{
  "n_layer": 9,
  "n_head": 7,
  "attn_scale": 0.125,
  "init": "uniform",
  "init_std_qkv": 0.0274,
  "init_std_o": 0.00457,
  "beta1": 0.9,
  "decay_shape": "linear",
  "batch_tokens": [8192, 16384]
}
MLP neurons of a small language model. Each row is named by its layer, matrix (down: output weights) and neuron, and shows model dimensions 16-207. Each number is 500 + 40 x the weight over its row's rms, rounded and kept within 0 to 999. Numbers have three digits each.
After each neuron's rows, "fires before" lists the tokens most often just after its 100 highest values on Wikipedia text that the model never trained on.

L6.down515:502485519507526525465536519533492659512541474587453473483527526501462524544518479496536537588450454496475440517497536511519469497445494476483459516532523527562516530480497469488512461577522517409531511528514535511528504525416545505454476457443466514487466478587570450528452465392450567538445440565476455503543504515496522535470446553542504550508537486524483480490513433408520473525502544469475443522527524514564488515513433500407483525471481449535405487527505486574484548537518471471458391534474525509534538546445479475447483432442518492457539495484442470495496564526539487538
fires before: ","

L6.down107:492515462488461505471444562478514479429518482480454536443446475501503508451479513461512472559502494492557477472469501532501462510500519486436453484465534511518537585446475559559484445495468524520475498464526542547438469575498546512465536517531518520426519537472498521446514500498466495500499454506432566549588560517441482489548548531485430532473501564453568517485524515481567513515498510447537396489450448566466532524546472575508479496569535489587529411475501527408472480482547467532488593516433512534526537549470501476493502497514575416450543475519493386500450432535449478487
fires before: ".", ",", "\n", " and", " City"

L6.down249:532489554486491531541486469524548516538475462421472566502458518406460480502533511448513471521559488465510481537547456526448488440525499548466502426477562511458497531481499487462494468520491514504498496523505558475458510437547539477559515496554527532572522484418542495498472494465472479559515539531495454484544492487450460478497508517580527447458513595529435472471479414501557503539539542485394461559470558415546457556554375444580554487573549535475539512471578490491544525512500440496520457466517463481430493504509493489431474468488426596501515541506480510552469457537523529532
fires before: "n", "ina", "e"

L6.down345:527506528492495506511549475415528526537529562502553491528486490499454520525417514427481484451448492589558570526465506453546538468476521466504577494445501544416524504517474594466509527440485513516549478508511491482480542461541445498460524512534534563502510500525513507471451535469454427461561521487507515509436497555470454410500497594617482590438528494511521507556416505558495474561485452512456446525520565485510527465554514512446479543449464445475485561506506544540549493494474489497439472503508509515486539483489490521519490543430575534511467490499501531536511467520488486527
fires before: "s", "ed", "duc", "and", "y", "l"

L5.down356:441455574543444491539483473444538544484500479490467579496518518554494452463508508523529478527465540501506490554520514473470496468442573474481505452459503510468602470509473507559446529435480583559496523522442524476491445522495551489491500545529445515508397524519516468521447494463540586492450476564509457474473427550482494509481458504485554543496545549523570496526570420434466511519421475490531449512493516528574471457521504409445578497502525450618474476432526467457557540489551477521481462480471465486514479501552563521494520488458522438508527506488481465493525494547525538473
fires before: " |", "."

L6.down108:444556565571417485516409445492518488509469460473472456479507542506524520493581518444442544521589553500550506511543451472504582521509507481525534481463529484443470490509535506553531424404494503442453475493391518448468528552488543504488514454522523457470557502473533568535401432507587527510452509570535454483492552412507546495482492437488570553508484511538518484446423516485536476479521531560527488458546500497481479539469437441512488571508507550469564549471441504495427583588523518478506473449490498446456498539491500519451521498460509482480477465491483518523450571454465443450
fires before: "ci", " as", "und", "ur", "on"

L6.down844:491498538544519440524449502460497483496545567472522457489462466547491523503552469485449450440489505475551522449475507593541515494477480485530453463479498492556511468490532529539436491518569586504506492549496457470489536495562540545508526486523522588446507506524491536565547545409465511473572519499513483510452504486503500484496500571532474485477570504506509436417473440496499588506475529448482495398493481508410465592423496618469547494515478570483530489532489542495540483462454476501522455432500500450501464456486538506552506503517506489513584475510539551463484483458478535573
fires before: "n", " information", "land"

L6.down585:562508490559421477449504507550538445501514487526516482477552522408536538612466454451454575530535472514422490511555476453484496551452555534566505527497526496544476419555526484554566457498526462490545521531616589539472555447405544494507478500461558509491389535462481464585446492550446487502520480553469462487549490411534542523579480518479472519519550452514474477538477544539523509542536440526443460541474508514514518508448533514494453502511470570520489426470538471529483497496483514540516459560492501493467500493524538470487420485432521454513519473490465483477434430464512494521
fires before: ":", ")", "),", ",", "-"

L6.down733:398485485508496506486448538552432530590435521489487533492537495528505500487550493419545463528538423433478515521548545471526456421568536555491572557584469543443580552539481408541502506491515451441549479490516482500527516536547472496481513489448553498466440520555464577515469478476493481521457412549477507437471448492420534464512466429481503480542554544508540533492433436506508519522488549521520502525465486504483553516521493584513600524536473529498521490524600511570483405508509471509513431476464519452489449512496436512482525552517475518474497514512484526450456528458479503469
fires before: "u", "al", "ute", "bu", "le", "or"

L5.down401:535486446436417501465366468482401495487532539426507523479496525487519503509530512463521540493506544493515563492515490556517534461453514543494488577492493464543496454458482533574514517491440530569561494487526493391508587496532549482561486467502470560440512548470566530474517541441537453509555532458483488478457476576441477442416536532474484514462453496550445467502501476503537457481540477549447505475530475499519503480532469498469501509524492468569445469512490556586452489546502448548571489521474512511514503489562469530467493457426508469524577448540523501469434440511464493540
fires before: " |", "al", "F", " L", ";", "G"

L6.down215:427447455557505491563471505539525469421518562494533552500524477494488474448456508525536483480504444434479564493477486535446548511525526467448533514481476452551530519497476476476504508502459509559518544478547534524513427449505446463421450544503500508451520508487490466519496492532514560441517506513477571519502519502488455443542533498455483546520534509530517520589525597518549502510484549479510544438533530493500441516508494510510522524525508498560504500446499503470477454480482457512523532413513536537482514543477524458517451567419498533541531444506617463480529250512525554435
fires before: " |", ",", "–", " ("

L6.down14:434525524515599512508487434582525518472493525482520498539454539541459485511460540418569519475609548523472513575563518527504519392436512486465515456468469504530513473506447474468504518493542498529514436503510451495516542496506485504509501500459509473484544524469512493583440454493557455544444514549546523484533486495560492543514481527585450540451577467532517501456433409495404483450518551514485419535495495518463529489580454537452529430516538512438508504468473532488467482497461481432514512473473468512455446488511491460536447565556500560560527486495436545484497461525537553484
fires before: "ly", "il", "l", "s", "er"

L5.down188:571510465478551503588474522476491508454426459469482483463493455436461485537563475527533519532487521513497500548533462510485501542505477456527415472504594417495507482508451406491486479515516500392495528479537507494516566588462548456570517608489463474462524499483520460522483457478557513468461505496585483501514501400534515501502544476474529434488530508547476483458512482546508560448417481497477467530466504495455546493529554479479487562453532454595496492559440517517507511429469478517540527503478448513466511473587528490542510450492449550539535506492507473559464482497556507532
fires before: " |", "ing", "id", "al", "s", "d"

L6.down652:452521440475560488523451567485541503515499464496528491545498491546491534517515503501467587528510525513509515483526496544518473496445509529499474558484511493502487499446535552568519551503487474503505446440515512485534494547465515478542481451450495485471513460521496563544524494450455479468507416486544465465406545441486500449589483508461518490485490449492536513522498451487456504582431509485448461585574510474480465418428498485477559511561446443515568522526454465447487570554541497523550554581565466470458481585547489466495467499551480464444527582467476560641458507508485440443
fires before: "s", "n", "or", "t"

L6.down316:517484451473557551482517538499501454555501458513537478488445505526472454556519574494481487501576514532546531443456541541539492467457520473508542480404507524501509560459501512517456521476486490497531546497513513514571512387500506502493401485520460421514507444481448488501488500474524504583516391546511481450456444511440481512514553459525523470455498543485510590557514459507488513468510500472537592517534538501504439459491528472508471465536564551516526513515539534500547448593508514528504523474514519437463477524495535521449412443511623533489554572473523504454473448506472508399
fires before: " |", ")", "al", " (", "ed", "%"

L6.down600:448510483514435488480493442526491512491436489401550535491464463500468434477437526534504471508503510499517473518505527525457459513501525494492451470481510468404458483518414524519505499395522505468477490510540517544436496589542511444460461479540491542509552494442486445532481541473481492457429410504413560513551556525477451528553491490490534443510518562504534481544534472559579421453552485515547482474477526531536496534508441500600512506463534490502485512501528608485443508545526503492488516555417536563570471521494563525465502589494542477568474436509544473495510446582515504537
fires before: "\n", ")", "d", "C", " the"

L6.down634:425491536567514523504485498522517441467500550514471425507478514573497539519490462529546487461510469559463480539444475576459534420531446545572506476457561500446522536483446516512467521504543521380476584561515474470537543463526543541468459524555534457464500465532527478521502520437478415480456514528473480469494469570488497542503512540549508454498450455446504542521472465507464534535483500520496524508543470524445426445544488534517515505539606436567489534515534509492449474459442507540489509579460507480541432504545477462478465476644525479544505529438521441459505533468588510428
fires before: "ly", "ent", "ing", "ence", "ed", "s"